Weights of a small GPT-style language model, trained from scratch on English Wikipedia: MLP 2560 squared ReLU, vocabulary 8192.
MLP neurons of a small language model. Each row is named by its layer, matrix (up: input weights) and neuron, and shows model dimensions 474-601. Each number is 128 + 24 x the weight over its row's rms, rounded and kept within 0 to 255. Numbers have three digits each.
After each neuron's rows is what it responds to, as a language model described it from the Wikipedia text at the highest values.

L5.up1450:150132130081067155177142133129119149137158122102114146109093099136110128151118146117114123106156152145125110147164086105102147075167162117124112108118130089129112099115182132095107167131073122138167125111120061136070108150148121118134127079145111120093120134129162132142148125141142126142134130161089145136122124151167086137145148122116171151128089109110163153087054158091124115114107
Responds to: Degrees and honors received

L3.up677:090149176105119122077112154166104146121114124088129118168149103136094090140103144096163138158115192150175112126147144134133151112146151126197105152083075137157110094135128122127120127128109089138137131097120102144136170089154156114133139116156110144129148142107137128141117142138119102125154133147130114135120108153175130164112101101142150142159139132155119141180122169112126142150122
Responds to: Sports career and paragraph starts

L5.up304:147151155132066092159137168145157121115172112103132128156110093099152113125150096194127091084131117126125117147165112096114139115157153133102135149161107111145144140122109121151156118156126070121110099097187171086193116108165145132133111078110172120138117140136152103121109098151132139123105119139115157116097121155119139132144115093145154122080163154163107085152112123133139123152141
Responds to: Mid-word continuation fragments

L3.up61:155100109118133131114121141141207139124153121129115101105094160131117129097116086079127157102138135076158076162173119133068135139097129122102163123113119131143145130154108106181119168162112128095169145098135125113143085118116128113112147122135111136065106107158080122126134154117146131135140087149133149118081130178124162139160108154129104137157156112156125137100111147134159153142108
Responds to: Mid-word subword fragments

L12.up1031:147152130077095122132115127156099140128130187140081128147112091139112142137146132158143112128142115096119165133124144074150138120132177136157113136101098153108175172144170135126106081145100140128156113122156149132113136132137132095142136116139134129107117186126138178125122119102126149125138108136105144100153111147090128109116160157132113124163123118139115162101103113100102096115139
Responds to: Phrase-head nouns and table headers

L12.up1631:121154134107132145130136131178102098141132090143088141120104096163129134124094149093097094148143118159133121091135093141093169099131166128140115135137091126122131144168124098114116123128095132108078101125168126165118085100161135069152083102190141135145133164123157122123163142125168092110161130132185110112112157078147116118171141107077132136110129137081063123121106194129112118125124
Responds to: Compound-noun modifiers

L3.up915:157111154143106159090167106125126130090143120146103177164133140109155119149123133112133147078071131124139124102113113133142130127166104101155140144101139086124114097142122125118087132156196121152145108095142083145097113094128133156189110141190118093144118145158145106056135111153130111120156117081084150128116109150149075114124122126139143114164103086089073113073121166126133101175137
Responds to: Section and row starts

L3.up1395:110119118177137140148168130107119161108073081126141101131143138147158140130115111177104121148129115156080135111119149125150149124122130132133105148173145109119152104137198091114128114095130159139107119077109099126125094147101157156140096152142155079127114125134126147187106168138119111133133173178117148124132146151153135120136123127132098126101089096103153142189104099189126118127146
Responds to: Place-name endings

L5.up422:091129108129148131126177145116158142139119155133120175154103125118129148125118165061086138137078131105130128121099169135132106151131150123113093136126114121108160163119121144165106153130130125082137157098126127104121164147171136141168081138158142126113148136123103124133169152094131161097146140134147136107124121123098115155100122146174126122148129143103129138157124131096138123114180
Responds to: Mid-word pieces of Muslim names

L3.up2108:156081113114107140086110166127120155158151135090129153120116088134121111114108124083108130123119130160129124148122125156126166134156206142147106149135126087099153122132141144186117163110099127113113121124133165126122116079119088122125145142141150152109148108152110121099118141110109140138110130147104076107129122084118097143125129124121114148149062131159176139148118148124133108083129
Responds to: Mid-word name fragments

L12.up1234:094149138121153153147113152072096135150110126128063144146119119132140146116118168122075116129073102096135113137100115093134133151134096126110103135080146148111127162123150112154131126166128143094136137111170153118126158133119109145144133133189125162142117109132149156179113147120123115147153158133095117142180147135132155110091154132128148130140134170141097131129136114136129155119105
Responds to: Mid-word and compound joins

L12.up359:143102144172160147141160130143111115142118132106126181139133125083097150156145143155107128101106131134127105082097173110117119157159135135128166080143124143115128092141111110103112145105093138116169091102117104120120136149159158121113115139122114116125114132142107118123145155132128119117157142153160163139192124138128127124113105081109115154114106127106173102124110158121158124122170
Responds to: Mid-word name fragments

L3.up2461:144089142102120124108154138102117140120150102131125123143182129129120181181146107125121135138103136102154122132154140125135120117155081088071101127116107141125135162100147092068121123109104138127107096132122143102071125123138120164108139087127144100159147086159150185150164095090109099116124137097092078124154175157133115124124108148130143134134127124157108149131167116144165106126105
Responds to: Range hyphens and dashes

L5.up300:127113114114177144136113110128134104102156128155170115140106110117117109165129156149117142118101110159133164118106122041141128173105168086140095097062113135115136079123142148092146080101136165143138104116183138134162155112163124101131136106085117159125156128124130144146120167158129147154178139179104134126144128100082133136118154125160150111122105171125105107103143158130098115128123
Responds to: Noun after "the" before "of"

L5.up1662:145101165146103151159136143151128154136092124102100119117151108162097132142116096098105118163103134141139124145056114127104140091160166129158073143117108143135150159110128138118130121113113152126125134067121122137162136120140145124102116149133138102141110133110095112116137146150104152110120124144131142132121145128117140166124091099167115157143116113090143122099106126103122156143120
Responds to: Japanese name word-pieces

L5.up1904:158071090108153118146161106099108104155109113133147098101099097131142075149212110108147148119189143107153104121149121127117130122108141142143133100109129115164123114162103111148157102121080108141117134153124135120118168121193211158126098123172086124129143102118131153118091133074142134127154148125130073135125123111106106129086131108103141188134147119115137141161175134133148167138134
Responds to: Mid-word name syllables

L5.up2335:128132134117124136130126132176103126107094135118119158122166161147105128099111126159138111148134109158125155094112169145141152136108124159125119146098110122136185155136144119113132114141159093120145112108093082133123095088137119116158122113140185064133116129114177096140167101094105109113113141092097130147131147102119168132099138115142138158122102086105110110156144126098118145116157
Responds to: Words inside institution names

L12.up745:144134131140159163150164161115103134147173115151117160119148101140100132120142123156153150124101086131160092107140059127086157168103144125104118125069088150137120158104108132133157150153127131106102145177120152128137139178115162160146117107141132142134119131108128110114125139138153130092114113108100137101114134127155129143125114125112100155138146101122149125113145128149137101138140
Responds to: Mid-word fragments, especially th

L3.up1272:138118162150137107106122089131124129129112120105120147136142125117088115116153116137108108153106119119134148149170149144105129122104128091113144128131113118119154120078114111152138161083106136140103106114099132151157162119114084099126087110099116092130134114134133147098159082118160134108119122082148150122112155121133107115152137123149124148088146155129170149143087143122088178116186
Responds to: Points in time

L12.up1388:117095144107139119103151144101119134136094152133127128124123106140095113159139136116124076101172153166149129160104127140100126181096157113096111164159149109119141115127146163080115160139150094138147137130122137110101105122135123171138133135117155193160136174116109125137127084124120117120086148124115149117119141140154117165118128153118129106096147137122130121097126132143164140156116
Responds to: Word-initial L fragments

L12.up880:102087168121085163157109148118118075122145134103126148149139119156095150108105132118093108132161150149135093099149140121149134094162130142114199171125139176138112138156107128117137130139120174135073140151118128114130082131093172146114111157123114098135125155089149116143134121126137129116114084141134140127151135098117114125123109141101120104104135115125125124116117158175157101168114
Responds to: Section heading starts

L3.up1961:143113111117111146159148140112109114129111111132144120134137146153114081136091173103147087134136134114107119125144080146150132088089136120140109136181143149162136150156133089183101151105100139132116137123109091119153112112126087144105108147123160134117106112125154166138080129131143147119125118138111082130142128184161144155125144146112085173137124127098147164157124151143089145121147
Responds to: Place and institution endings

L5.up137:104143125133154133126090127168118135128127184149134196118090130136124154143094141149094156129150137120100088158131113131162090135143067095101134173109056148138118149126138160143136168155137152118132147105129153127126183124150083137183157107138124125130131141076110134148125100118124155071092099116085132106063113094137147140114153119136160182127146123096141123113126121125136134126152
Responds to: Acronym after full name

L12.up164:114156100153160123135190122126118134074160145131185140091087143092126126095113166154101133176111125131145155123134108123124160121167109154141117136155106110121109073106163165139074125082151146090114104138181139129129149114167128138147143117134108143136144110119166094147118115134152145121149148113160128135175120149143155158137151153105108149128113157120104151178131113140148164144144
Responds to: Mid-word fragments in lists

L12.up2023:140123134112130119124083120135121137154132128107143142164150102109115096109129146142112093112113129170103106115065158134128154127146124137128140166102084141099164169073127114139136144070124151129134136135135128112122091139144118096084139129153146087148165114157101145118119124145141131090101134089116166117158142101120133141128133141179130132124144127116120104091137160117158100123143
Responds to: Part-of quantity heads

L12.up2027:167113137142094156150131134118110150113085130141144139108188146156118152127158131095164123099085110101147123113127136141136130150123187145135139159126105087148172105167135101126161100130146115120119139112144137136159140207104123128135089159116108110093112122151112066131102129098091137135147187111142108111133134150138093151159134104118152127144121088150142135138095124135123103100120
Responds to: Foreign proper-name pieces

L3.up240:149113103107100135075189116162159139121112101131134138112109150147124149069094102115172133152125074099161119166086114087102134116177128109118104164083142059131127139119148091097110119181138102119117150127150121126109114111121113139165112119131129105161075139133139128102095125147118141119103143128160128098128120095153103133132108136123139105140146124133111121158104162153151120142085
Responds to: Section boundary markers

L12.up1654:150098142145109075132107096125122097147111087122151134132149117091097146152124088080120132124120109118160121113142114120124117099128107158162132092140137100127144136140113100137126146135114146150142115127163158145101126106119135139145140135102142058143140135156124112144126164143123109171139108142141106140137156123138101121159108124115154125117161149073141146139147142080111113158116
Responds to: Compound and phrase openers

L3.up2161:139128136134134142123110167098125150101146185154121096152156153119108097155092133134130106119130083127108133168100157095133136098141127135177128110075121133145152093105181100142115135127092142102178089130103160149109181141118161133144099073179081117103105142122137096128127128092142073135105158128118157139142124121101131139162143114136099122137141144112148134117113161113130115148122
Responds to: Institutional sector nouns

L5.up2454:112143118145151121102113105151148149079146139129135145140137118123152117107114105090102103137155101130128095142100117127156116146141161138123158126149164135164140114140152116073082141109109108135136118132133126127135176145104076124101125146129139111122111170131164140137151110134127154088121107116086137110121150135125170119124099109133120148147114148157126108123161124144104162153115
Responds to: Part, river, word fragments

L5.up2263:138142089114097134158124198119154151124168085104070110115125084154103117135165125098136144118115096099114109163130102148118126139149139153173104121145133123122131101098105177129149117124169166092137123085143148141136145110145165124151112107155092142145105123131113171129129113119084148151138147136161138156146137122099084117085124149177161124105145156138142120122131149134127132109144
Responds to: Mid-name word pieces

L3.up1478:075151117116109098134151101069150071138074130152132078125132140114107102151119120114159147100091133077110185150124120134117129117133113126147088131078111157155142117149120137141084114144142127114152154151126113123118176113120114099137137127111080138112114145106109133143155156102158146137090180162135127149090088155160140136142104116118151136118088165143070148118117153168122088129121
Responds to: Second piece of split words